config = dict(
    n_head=4,
    vocab_size=13759,
    activation='geglu',
    norm='layernorm',
    qk_norm=False,
    attn_scale=0.0884,
    init_std_o=0.0117,
    init_std_down=0.0,
    weight_decay=0.62,
    lr_head=0.00356,
    schedule='wsd',
    decay_shape='linear',
    batch_tokens=[32768, 65536, 131072],
    train_tokens=463400000,
    dataset='wikipedia_en',
)
MLP neurons of a small language model. Each row is named by its layer, matrix (gate and up: input weights) and neuron, and shows model dimensions 48-175. Each number is 500 + 40 x the weight over its row's rms, rounded and kept within 0 to 999. Numbers have three digits each. A neuron's up and down rows have the sign that makes its largest values positive.
A block is one neuron, or neurons of one layer that tend to fire together. After each block is what it responds to, as a language model described it from the Wikipedia text at the highest values.

L5.gate194:550486524552404476485493544472505515568516454532541462485458534461523503438572463598493470521468478466547467505447461482516458491464552452536425481478473556447471464474530451492519506535529474491513494443533470468475558481564530572521457446497448539565454569417492478475549529471505524466470529486511485414494487541565504568505470503456518620464547438515497505480534508568496523523493
L5.up194:525511508452525524486507506487496482576501586504580449442523483540592410497497502549442511472458487533495523507479557495524490494515544462479493504545517508537526431488492531477552544438535574550521501466516518491498537412451539490520512457470495510529539519528501531486484474419513579482506541478490479501494508617492424475420516541485467561486506464533541532519509554530483533521402
L5.gate197:509456521552491492496572531522506482499574492578547575508449498563487439475484478552482434470566503528495467545525527433542553514494504477469492516487515459574516541551490461488513509539429502477511481471493539472468515618522403471496471501475531464434529547477463505577467537477468485478473492494479476454557446523415503524488539507451466539478517527448475465474524439514542580462484
L5.up197:435537467549503544468472513560501523573494539509505495421477561507446474461443461527508471440505528498448475539437473598545503493504553490459487532491506467505544531540509484535518518500437459448440546479436542513487490530594432503461530440498494522459524546443458470506466491518464551484461510542511441518565461469456462489430483526490480532534490429491511478407456514490455502541514
L5.gate252:474493502487498467442446468546577495541483509544511491460534454618509497438469503501478542452521515438468466537554479502569527577521479526494446503532548495533563493601518429452490486490498500486466589539515560482465590620445511497415521474520457547462511444526410486478469482456475461450516479485431537529527384525444448483574531572537512552441461527475454472467548475536515498459421
L5.up252:497574472602500505599489477467584536464499514548466577503469536479493454480497405528491469489517497534499491502503482551538560491497502462541466584491520587432509433457466527540521498515552490495473487480453471506588438490501518427531474513478487532487437475502513452475504524501510483485467527536494513444456554465514536566433501472441513483462455490464484461499502485505547513536541
L5.gate369:497460495523469491440445485492519505483523479511583542566427512547577489496470433533533445445527528460461559465468493451485521530631497504502489608508478522443532482482448521495507466531483427463537456559514593504557540496466483451444514498480481513469474478480607474524514475494465462505484554550484516433423407564550513516396528606470470535472483487466494478527501535557533500511426
L5.up369:497415500495455545487441499507480510492539488522579538553456479564519435489503496557464491435521593480472531490498495492481463591557544483577477525515491549416509502423486505495513524534463463506532473545559555484530531504532456479517517526413513507484488499445588502453554420474510463536440496540516517457449485568544492508432536575480493537508485479517490439544538554464580522522479
L5.gate384:502445533501497481488482533560470487516559513507481531517554528605463501512494448477511420452471525449414477453545469443448509478442484473555472538456467532512516488475521540460496566504462501460471464580489551540472501550406514507482428554529557418490587446483501424514538448555469530429520448496419541532498440509489496497489531436527566471566497531425492456495532505500493598558491
L5.up384:499503483466446541487524470448470467456542554424458567502527608437489541485506491516534515616547501500513500498465500496506458532538549514429498416514504454543545462510494551524546473531553505518535509507433474541536530530538589511492534431519523469529449496499555556489467544442380500535472414536461567508494514525485452504491458469534403528435574553476464551405471486513385436484564
L5.gate416:544522464475478551412469506554496555555513538481524485465500506561523525567517492586491536467553463426432450483529520392563494489538512522472438507547557504488537459584514451464453540435517584577491554563482486541483541442471536538469525570514494504478595497500522472462446433440475511438448547456479484506509492482453474546628467493522473478453485509527473494494551509561513538554423
L5.up416:446497445483453514534457570530494468472437470571538611472508469494519507501496495524561498463476521458457495490506503417522491555451519372484516598526510524497499452467472458435532511519480530487512468536496516487497504475478484480494568452444503632476497521516494551554515467422565486525522520522446492477461516531534466518501461527502504528557476501499497462506464528448542574510579
L5.gate507:467531525500505484401378558506517467507436529517518445459379479487500500456521418502464477529576494464411432480514464524495549562531507500504483504486454493599478553466482525485478492504413468441481488550499556545434535538468449488469428563475522535445521445554504570531476498451512492457490509528501452489482521576479450512471541512490449483565504571511535503484500502516511457469454
L5.up507:474520469506478457510488426496506541480510494533506511515513474464432603480551513424532451535533527522596470552604462422515502510544477422463604441475518510575496471520542450513513434546484525554521377488522418483500427490515479478503504477521508528526490448476528526493529425445469460554428588493480483516439481530517508477555505494490467484505519469466580483548479496464537517518532
L5.gate518:443504498532512459478528495493498517489520517518511474534592432472486442465504487511514556538476517447499489449476463491489482480470481492440577437472463567458489546509452489556519500443457433493494440530489497502535502512484475503566494509588523443528481548505411462496494473473519469525456505483477489471468548493471524443518464540547470497481472419496556446546528519465555519490461
L5.up518:451498433516456506520529502506519504475414509565476527478496410519476456504471508514501462524505492484424542458522561432507483530540521450584525530506513602438480498497546532419509518582591561558504472561478467494532500466494495486497525533519543464537496492516590552492502490505527479514514523446516528491490501563502502570501572505494467519525555509435445503517524590483558548550526
L5.gate720:480509475587507537428461539448639513483481425537465478466451421508511495454501483570489538461482536511475523555557504452495514450510514469523481528548492561562445531476488405481550455474544471474526497500492493504464529492488460505474480541449531523460519537477423486531572527478510504453455575425506482454469460577413479553569541547457467451491441488494430506525509473502505539522494
L5.up720:499523487590537469504571477446513379600518485451537495509507501478501505509548522560522486566537468446515582513560487410404485501463473547460570531490488524525513525505452586459466530511505508459514479462456559505474475440476602482502508492491478439545477545496492521532533488500470462452604496515462472448502531485562515485505531499544451478485541483485504474482572519518502459502477
L5.gate746:454532447512463443474495499558545562509486520556509534490445435528583499447516515499526511494533520549502486534441509411549578524478422532481510510450510497470400493476441561501471530496494499444497515474476569506486470446469502481468514405484508514520532464524525424523453536517453486466508547490487481483494461457433412512483588560490507506441498529503521448502472566442508504445477
L5.up746:467545429528509546521492506510529570508448507569464531535482439499527490491500532526486517481526474583516476550439476456530549553471460487517525483424503505447410483413485572518498588517535511467508543490461557559473438467492485512452464477492528534490428497482500450487566570451500449512473523468531536507504448477474431525496548548483572456470513490510503419510473551443535541506529
L5.gate934:558562496506474402427488535497444532497436534463568444488514469490482496443535457486510510564501441465403491505477498514513470489517469481523385487544480538568481459544497488429480505533447517409501493536439503516535533498533525480506500527484470493456498538488532516489475526448497533460523609427433484550456466504501503485579464479452491553475542511501517524466518572494483458506422
L5.up934:523444487560509400542496508491495479524471483543468473485474494492452515439500452447548586423448510487504501500520460503536501483536509489546440499525541477506521476510524472535467450522567503470494576598476480481490449478521539595490522558506503536446452465615552508499550494495494506463552469394434494505496543506510484517555513496538480517526566475552462523445543513494510522482480
L5.gate951:543462553518464503473509470511515507514501557515552586471493461496466481473537478522511496497514631506496531530422503462554504472508539478467536571463563545480566540440451474544528521503473534469550499472523481491534562388505412465550533466474512515521464516478521488504498567493499508500413523515444456501483473520469455565531519395492518495502517499452448421485538454467479485530503
L5.up951:547477438470540540452518474508488494503504549426527481436601479526546500463500493525526542457539507574514543435549490385547524581500496532449452567516499509506582518466522475497483462502519545550511568517471468526487530518441497507419523559546470468544459504524485541480459625558474410444408511490411497518524500501524419449552534459447558506435442552535516487570533515506518595473477
L5.gate986:476499528528518520540455507481506522481476583509539524551466521539460484482498563464468531546476491491416454505501497455491530470548523453513498476464502570500534584502442369442536419488499563582518436426484476502489522472515471489493530453525511499584604509515510474444545415452434490501367527507460496492484524553509442471466576455444486610484567533515459481522522527479529476512495
L5.up986:550443524449500452456451562478583488453471501642567516539385509438532538469551463511439548416466575456544572472556493497505442555515535505536491590530475500537488473484473531474470515596456522483493487542487490504439509546535439524472534541488573568369497480527555513512458526538543445531487450499509486464460494560499489514465525527567513459534560556449489448519487478446413503457499
L5.gate1130:438437536545494520493437515466500515415476565590470529448444536490474516534429511475517528477526542493481479515479569520544545576487478471638563505564450467490516482521518486475496543554480520496443496500463553524486458542470472497466518558501525529518517505552452505525469467509538517426447526550473453546500511486481447533531578524451510429463557455462445501519489496465518505449520
L5.up1130:484492520468479464518417509501560461408516449600488522493471506496457399449444509481496540526479527502533454548412528479549549536519527454541490490546444491568486519548516486547526488459482468507567467514459536462505452577524539422499515474507473530483524472499529470520520515535512488462482565525520478472381512541456534460558571572497482524505539564489488441534554437354471499438500
L5.gate1427:515470381537470529443536513525508570542476514491540565611445527489528505429527536589525497499522496471497552543489486491481471472483520477474481490481513565456489554503526466435482589498432485438523576489475489462526531479519439545538494506459461506543526486482515458451405473511522465503459580471444523524488383526506454570549495507457469560490460523525518408456587541500470520533467
L5.up1427:489601408514515509562450599503487415520476552525482501499530516501498458539477444509488475492492541446494515495483542550565548485524503476435449496426514476426533467523437510476491501541497493518520508510515481438496495509515455493496455485492556563503501450447496505516453518480483483517467482493553522519380492569482412507452542441534495506528479516554492483481463458471432420488535
L5.gate1563:546495452535497540487447524409488542566539566444490474435489477561557508547496487461482481476474556493522505527480472482481484529598479429484557501548482498462474554514457532442536460474506494469542471495471483476525550457496493480501436479474556513522530539443460514660578494469471570463483561525531547506548483504502460503533530537478529512547532456483507510524518492497543469492449
L5.up1563:478525474542464531514555519519492517531413497525540513441495488465505557465493523439489497498472466528468515514491523471530473507501546473500452465478511526496476566507479544443524543502452553439494461491525511508493490477495434396461551527515522518502453452508545491447497527518505608447457564473623496472556528533525475545534544504575500586450502513493454522531513576493534548510529
Responds to: Sports stats separators

L7.gate234:484511478565428498462512408446508475471462495579498490495456508404512512488509471549454526479507568519466516496523503478589466499504512515503531484491485500504478582494514527504452473453482462539478468488480486496464529459432429500428432454482507470535422532451523491562540492481466441520515526500482507511536484555453451547492530495473465525534522469490484532466446503434474452471520
L7.up234:422557504494534469451433479533484428520438459475485473500447486502504527528479465382437529453509526506459545514546466500564487548541530494540483481542496489478500467524666476442589471419474435511408383493561535502493451518428460512524530530465557519538531502494389522587562486472443423527538499469495500529566514534448511453475486544540621490452444413485518460492489471530526493444523
Responds to: Token after numbers

L6.gate702:537508517531545539524471534561533438473454517501505548494454554547450549482446522462488487516532460498568436514537491465498503438470447480419517459470511494517545492457406527475542480495480453481462402495519580518527568507476432450480567474554574530545481518486482559608508544519512460481490552568462540434485525519490555563517587542530565501497535487480472525500509486484498556564471
L6.up702:563503455467443499445464513522470524480437595529503480515478494519520513530483450516462514512463581447456547525481538450499537549526470433541503456492563478504534477475522446515447469484505525433471434535495481569536489489544536527509549572467574558528526540475529471483548560540524464515486572482584455443477517576496511532536510544466427540601549542475591493529468503515456414482478
L6.gate1185:539414560542509470441528527532523482519457453443521515433446518495496519512496544550533550509425538451549500460508488439488590479487517479531419486532503463528507501530464450500539468543536501462564395498464549488472442490472540526530524504527528496528499476473525505459535507497482519545439467528449567398441558533432490560510533539519505497509499576480412548523489491508491397496482
L6.up1185:483526506516463526452507561476564473550528489529420541491533505520449530406486508572521522404538514519501508473477517479520552469525555429521501401508474466501454553532466460532535512506441467361430455536458562589495447545470524577485519454522497559549534488498525454481459421489534458465482469502521509469466484514501503537494506488493572513490487458467447513545576426450583456515580
L6.gate1315:546567495537479452446466517486466555488495521521508541508410444491489491475493424538476578532485528454507530484559464464534520587457456456569523510531511491536484510518496555509471567531533461473517498486567529504488522475594462496508498466494577468440488514506475498533495527488560486514456501458541508517461547492509505524493626519471497507480586507514508473556448491501540471519444
L6.up1315:521436477505464427494427536570549545535459538524520488471464476507552504442506543493524479480496534461502479564505471514504535510410560493540473505521447565485502491528409487510484563508526517499490520444546517452458458452483578496484513415492486487626507525557507439530510556526540437523487468556547538476539508498438484556509594518516544466403517524529506454530500490468458551517479
L6.gate1450:505503515532524438433583505483493458529493541518572500474465510469419484488615469442503422515514463557487596449474555492488483471490515470489510475501490460513438545504460480459459520453498469486495472442486548473532523420492552510488546407460518498513527509524566558456462589572445517453464483450457522492409519523515474570473473444556498552434540507482487470553489512455465519490481
L6.up1450:522490474560510546431522462501499505498486524491553511478505465521487456513531530519484488447467469564525569457501536459489511524538540411491552532651492541556469471484501464465459584519443520495517493487435471487492504456539513549505499478452458555496468545456544519504476501476511462514430519440552525442448566558546507544477550497473498531473518486485484501508495493489548596476462
Responds to: Football stats table cells

L6.gate99:464539472440490400540507482514428522517502515544503489451553501490517542489539497483483465490567531478487518451511540505481513504456489534500504493541458508433451482506506398487462481461437539477476547443441529520446448493486448507489536423510414452488582444535529548440517514510488454539479425490512529537525603557517483537515480503578514461431477512491512559497576473451484423490551
L6.up99:418551513507429425466458511477459585406476503516491439478504501480465486528447435444443485548528518474506516510537547572548466485508534539456503500559425476457538454496484409448478466496503548537463510474511500533466521497505465506456448487447465494501509570499495556481509498518524449538550439494461480556542573552487516504571499507494461478428508568413469502472537520488522425547497
L6.gate149:472546468433484523552502487513454515448474551513534497517492522487468500517514519499545478513469478464533568514523455558504494516511493554476479545497587469467473510502466510496531426379493522522495540507568561511523458398444457468497574474464522425599495467466463590529475524440461538528544448539502499498475551500486449553490492536516520460469538491609507490539490477515543467515522
L6.up149:499452569481515479510469576496521462458535454509498529442468487548556475520461496462493430460449542546531539412480435472483508500482439472530455547561534441538551509543513485474481492474457468513534458536511596515581518514494509514551508498522479544497519468480483518561533501516473531519590416559492505551533505561407389482473498505509533490583572574474509521482511454502425461461497
L6.gate926:452474525504477428485494532513431446479544534630522514532526474617498546512519482540459487519504518448423476464550522539508496482463428528528490554498475482526500544499506525464522530518483496532522481452531539465517480506618566440446510511536488462545556491638508508507513456481511475502556464525476440585569514492465483509514527510332483457514542491535512514504516489495474473460479
L6.up926:440502534447524493517506537457441505477455529541480469485515503488487522573537548476478485449531574482419548480501612513497477501479507504566490512541535466502447584484532481464494477486466475557510499457560454495565447549583444493474494559533393515514586531535484476505507463502501534551513430471536523474510576472468479563481517457415481490586466448515532469490572490532537482516531
L6.gate1695:553492554457484525547436514440461504548502515511552453408523545475460493546575492502487485497503555510542519436522513518537480442561568537531555428502427459449560447499492548474446504546480486562507540500493523492432505519588547490500491505541466502537521513470497576543516463453496506490492470509490539488479466461430491483403470499434450459487512472490484580478510443439548481523499
L6.up1695:458542482512562548512537457430449486383445510595506553603541511426463581566538564464564505504448486558503436480478480449443498472481447510543553513456473535507430549577472514539496475539471417493539500499473492450587471496531477487475495523447451512474455461478523480579582549512482520503514500496474516525495451496522533440551547409469527421531479528395532447483523469450506471512532
Responds to: Units after numbers

L5.gate25:457500537540446397573437426507408464427453553445591496540488497517404498562506492511426547477518535491486583503500522513531482563467429473449539493528527553487441517459436512472500469482551489559546527511474485493497481494428456515463515525486531459503570477555492556540486461491433393511517545391467479458458501517457445567523479482478497540536547470520487480487485497540509458501522
L5.up25:463479499481487457474502444458467521539480550502505491550470545523492496463549499555509475565515503523523497540485423571527502530471477547482430477524482444486456548568519424559441420452531374489508474445482509517437529547546488424496378495538526473493491379543484605504516517526515569571513478468530549485436495545479451532431502521468574506547538509464521508519587531487434487513504
L5.gate78:434486477527499503611534452465423443486489481502567502509426514500505488463607457532472430476521498455461539483521570562487494516535515498504535468541430500453512467517446504420490592500487492517564549530496538482487473506476432517553505494491445520478525534524542473510501496487474454494446457457493453486531466502495495549493531524441484499522432497476473497488570561474460536553457
L5.up78:475508591462509510499478430481416465426446467455461560489474560473537579490495468439494493474498529488453455489504485508542487474499489516494500458522482451532508478496548548528441544537508523536515450493501493492542459547555485525537493507508480460464485520481533499472467445470538562515473461505514474454487518436555666439553434531570520518546482552496578560526538471470455510488448
L5.gate149:496467504585524518452506447473501398527512413542530450569459460495538508438477483589473528482438552517466488539495508519480448462493528524513430541505517511500480500526442476489490544525540477441541490480491492531529533496412520518490547486475523468414454546534459506512516492526515491494580511572458449503499542525530467499476540627499434471479424473487444562473535538448527541449380
L5.up149:476484468479555496546493523484480494491457504551563506504446409427502501522577474490520448520484461450542562490508502443441487534573513465477591471478519483494455513459470532497528491460551416461522573507479530489519479490483441497491513526480517479491551485533513542452610541456501518501440408421504510396520479575617553522475528477550513500484519517418520543530602541523456497521570
L5.gate222:476490500431477484553524470462445517469449502583523555487505471476522494516576478503478461534434590526511521523523428492543419549531471490518491491526592452535501531550467492458515558446516504460477512510557564580520506420491478482528533549543478470550479438479476494573453501496481511530558462523499505505469477509441511488572520502459567504528397457488485511509495549498531450421492
L5.up222:442495527548503466532499453497421440434502549524505520384479450563436480519450486518459488416483512468487523488525499482488529440525463439461471498549507453401484500440522508474551504516499515481463471545511419558532451496503422555508488456512497463530555465529480533547533447505446442532457431451494437516389512572518458489453372485485502507561551484560523496522480431478549486500558
L5.gate386:430454513491486459522485502485422494461526526481517490495466539603545518605519435470586495418515504474520510551463493483472528455547481483535500508542556488497523545495441522546478456491446505518464492478501533488532440473543443494547491530495463510565517518429437508538473454422432483473467442548509523555460521508467487501505504405493505463517564455557502493481422467501499546582457
L5.up386:538514504518440509520509508503433541599456572469562453508486519534554476519540564493459452481512542422543532490515517455434537496519476473503513534494470537519443559487516475546462423518507533547561425440543431479514459423505468516530481509494563490539518508506512520544521427426434544506477535531587498487535631470499469505469484405456420535516460526509496520528494466508523506560493
L5.gate619:492537516491586483436493533560451533545437544533467489536468475530464481477511518455471479480602497513426555565486478511515530382457467506498560473462549534489532525435487465489476564484475466488490513563440513537505499513536444455464488471516518476491503434500511487458474509470536524481433484471532479554578487474486479536500441490490521522548533478512502567445575482460515439459515
L5.up619:462517559489536473469511487527539548508449542467551544503468538454478519504501455542506511478483529572445521528539559429555375562516506477520458550443501474456531423531486448462522470545530513512457506542488462507504504476497454559465457578496497468505490475458509438509540428482525453483521517584440534456457477479522486559533507455534464525490545533571528426498532458511497493461423
L5.gate629:509530490469523429411424469516539510478452564461475532479527505546533523479472388508491537446545574533495492486491485443563509480530562586506507464504453425484514480464469454514531476549576449471533468522524477506523530511469477469458575539550514521545541506509455522488444452504518511433503587452481530528483490543517480515534470527485472445532460534570487537377540498493494514474459
L5.up629:515478493529502448485463447543480456477390506472444532496505421497507548461443449569466575405548534522509502501525487483553482521497544532524485508487461491494516480479463447528514558596512481485478504572577486456512477465517454521433505547553583556537475535497457523477546461476576463482437498463548528540544520588513480549539486518465515444539531521521507517423570483478510520509500
L5.gate944:400488547477506431491488481564492455507543502505508428469545501528491519487528476463491477545492443451452528476514471502505496494467473526560474440493550453523451511471515459521514507489452525524505546451525503544457524528480482450490532472543481486541565458488516493509458430481470507458590502490500443558449520537595483473565517465494548529513520549489537535497545548510517475434440
L5.up944:443486513500524460495528442495408496429441526512446581454532518468476508516495520475555460541551556459510576533503504479487502469455554526527508499510542391455456529452508484550503490512487499470548472448525519513491427474493425486532563432501454493546470448518483556460557453520468510502516475539518455511483511499514520558471473463489524436486484441528518553459551553516456429512517
L5.gate1034:474531455477501449532503374453413451531466557493549548534492547481505470599506541518511507476509496511549456507516457526503366517537507456455479538480541529500501482487472574469472528567501492486531541509441524475535460512395452442461504491639531494449555450542493527497401450520492434507496556505459518520468456530515513523485514495429474541512462465582493513472513537493525497553494
L5.up1034:502543480601443459510510513476462505495432413547506523575511505484496608549473487450482446475522521446488456483541527488463510543524495564538562539522474510438527463482462472538511534500477425532594451410499512524519483461492520590530479499488494518462463539513477513484518552439502495587532522462454471501516524450536514556540487536504451509559379479525511583517491474560508538515540
L5.gate1267:522514482553482440469508456498459415544499548461532514502435506490435499517475455549498487542573530496590479501514480511477494503457476495501512572569431509558543498515524506476480477446488450503497463483496500514424507459469501520486523537507463535455479462469528544570468507559489448464559532504522418447531442490530547482545477534532469486499448473588430592483513540499540520465464
L5.up1267:496467468502503505528539305458419473536425528464529546540475590518479515490535517498531459491515486513472548499529499469536497503546498479473564499520523472521492485451585409495517496506539452560545504454542442418403483438438464531555564508416522493447498500456482519523522498507479461503461496509463411430481517571465514529520560499455529471484540475517462560498563483505529515491450
L5.gate1275:491483421560535477464525554499533456445489504532523473492465435445404524514561527596505404513476526510534556526567465459485454500551478525482476515487518489505484477472482495473502503496601445492501568570522530545526468496398513503493436584486563498466473508574480551552504561514539447531519444550514512532537484577579438548507525529543541427467505487425477463469488529469503471502496
L5.up1275:530506519487512481416473505531443510535469429595580545545464409527545509424448509580487506525489465482525526489534486430516472568443493484585451502562515528517544507517440449486466468515456517529505458517466431467499501532510503567545476490453496528489536535534485503486554486539520485555477525529449454570482439577453490494482525510510471538516474499508468562503570506477498527474457
L5.gate1373:469514524489502427471393458414449471453519508574588487456496523485485483443559463505443466551511505435500459490546507431498512543497503524500492470470493472530494464540492432465586426516498472524511426563584452453463523482469462489462473550563507512518513515493511548539545481556456484527494447505518399481495509533440470485454505507519560484475433510537487543509585467530507529552480
L5.up1373:483433479403495556514536559513481541453508500472514455562554507491550607574585531472498513519519510428447520490499542543502522535567404521511556462507507565549475434449550469540514405455487545459494508569515522515503441473581527543468510503487502491534501503508543502503538499493530523501483526483453517528484517458479526457485485491491522464492597475517566485580422502504434450514497
L5.gate1375:459524489512510508538527389442460457512466497430485557502472493582471483518439541519562498485547556473516510481510467437519567518521458439573561539495476431537506536481498473489484527470530531479479491508470552508424481426490481481493503484442530525526509442499565500540476485543514494538558516552484475479498448527472474532508527534467544493481532527538579555399527509515451531510526
L5.up1375:468486511507519484526514494500522466521487512501539519475440490514441481497500537441470467440617566462483510540546516426555483587479493514489535510563553507479462504519456553493504539475473506590491513407519522423544501534530467458491513446509461510518503505551451511488492426542542484493513521574468498404554523495489407455494535496503518435530533505510478548504525542471518487538495
L5.gate1391:476483534514446448457456467482438439516437505487553456516533537515528600511436517462518522476518534519502479512536520480513498418483481552443479563517561475491509491544531501540516474494433515562524466540524512528517494492523471578489520433484566443570518483509554481491455500489487550523489466550448425533507529498530474573482461475479485497584521509517523552455520464479423472521522
L5.up1391:501503511473513526521527444509487475463552476522531473562538442546464510513462495481590583471457459473516458481524535561502478525489475593493538480538517537462443498520525484509509463533515506531485573493530516381468495536483470478524476537572492504466586417560429490427532508525432508494482504434497469486517541544397581476435532429455492525532520491464497520503513494526504459544493
L5.gate1504:455541518545510425474457429479488536539485505499572487458446526449498563486484415472502447516423476568514458467573463508563524509523546474459503491530494482543537496534563452493468486521477479493538524499496534520475506583474468495451477480484551545447491482464496501518462490505529558515541493516450486510487520530509515493490535521573531468483521520508460559465525482494520538489414
L5.up1504:453511464485531404432477582520466486542500472515500543509496459525458565431477511542532489520484464452410542577634491456541547555451503504525428493488508479553505578448528474450557525469499493436478479472472542524467498502484480496472543520505534449471543561519458505529514476568492480456505516490454460515539487547484478485534527481498494514474524573544473524453539524566550568500473
L5.gate1530:525529470560438437477476446537431483523464538566509520524468506475477537493514482535508548552503544497524499474490471477449463445488527455489484460478509494537512563541479559472443503513492530446541558530472500545514524452479469507505600482479437423559553461466498469504519519476530486485505476483561410508481454480452486605432423480507481474475500551464457538437464482510540477522475
L5.up1530:537528564529489479550453449516434469507443542592436560461507492423462584521507588456542503541573597501530513470484504529475433416478549409487503422550490484508472509510512525497489527494459489507473537497503521498578486476499436512522598476537493462584517511492455515455518465490501456495487447514529497434509511482476567578395463453514518478460524498444488564500468498513527507509558
Responds to: Unit after a number

L7.gate1473:520540462497493506421441479476559516607485489501514530460556511445507459530496426564571494528491422478547498505540451471524519510511457447490439444482542522529457591472440529517471511557512509485479484492481512572482484568484456529520527476443413495519585544478532464531529445514550519467500494502505499563462471592506423487498443518477468460509553512506524509473559544398509479467480
L7.up1473:506529538501527508607468516474501524530499515504408492487496460472496536538494560469473519471504531481498508540526488502444497560473523527467508477455544507515431496467479480474565464445466458499465528505511519509436439526495430465481447527498532491503458483499452463452513471488479475528514504458482553495509528473513597590501499468491451530533520503567512486483476548508539476507640
Responds to: Word stems and stat-table cells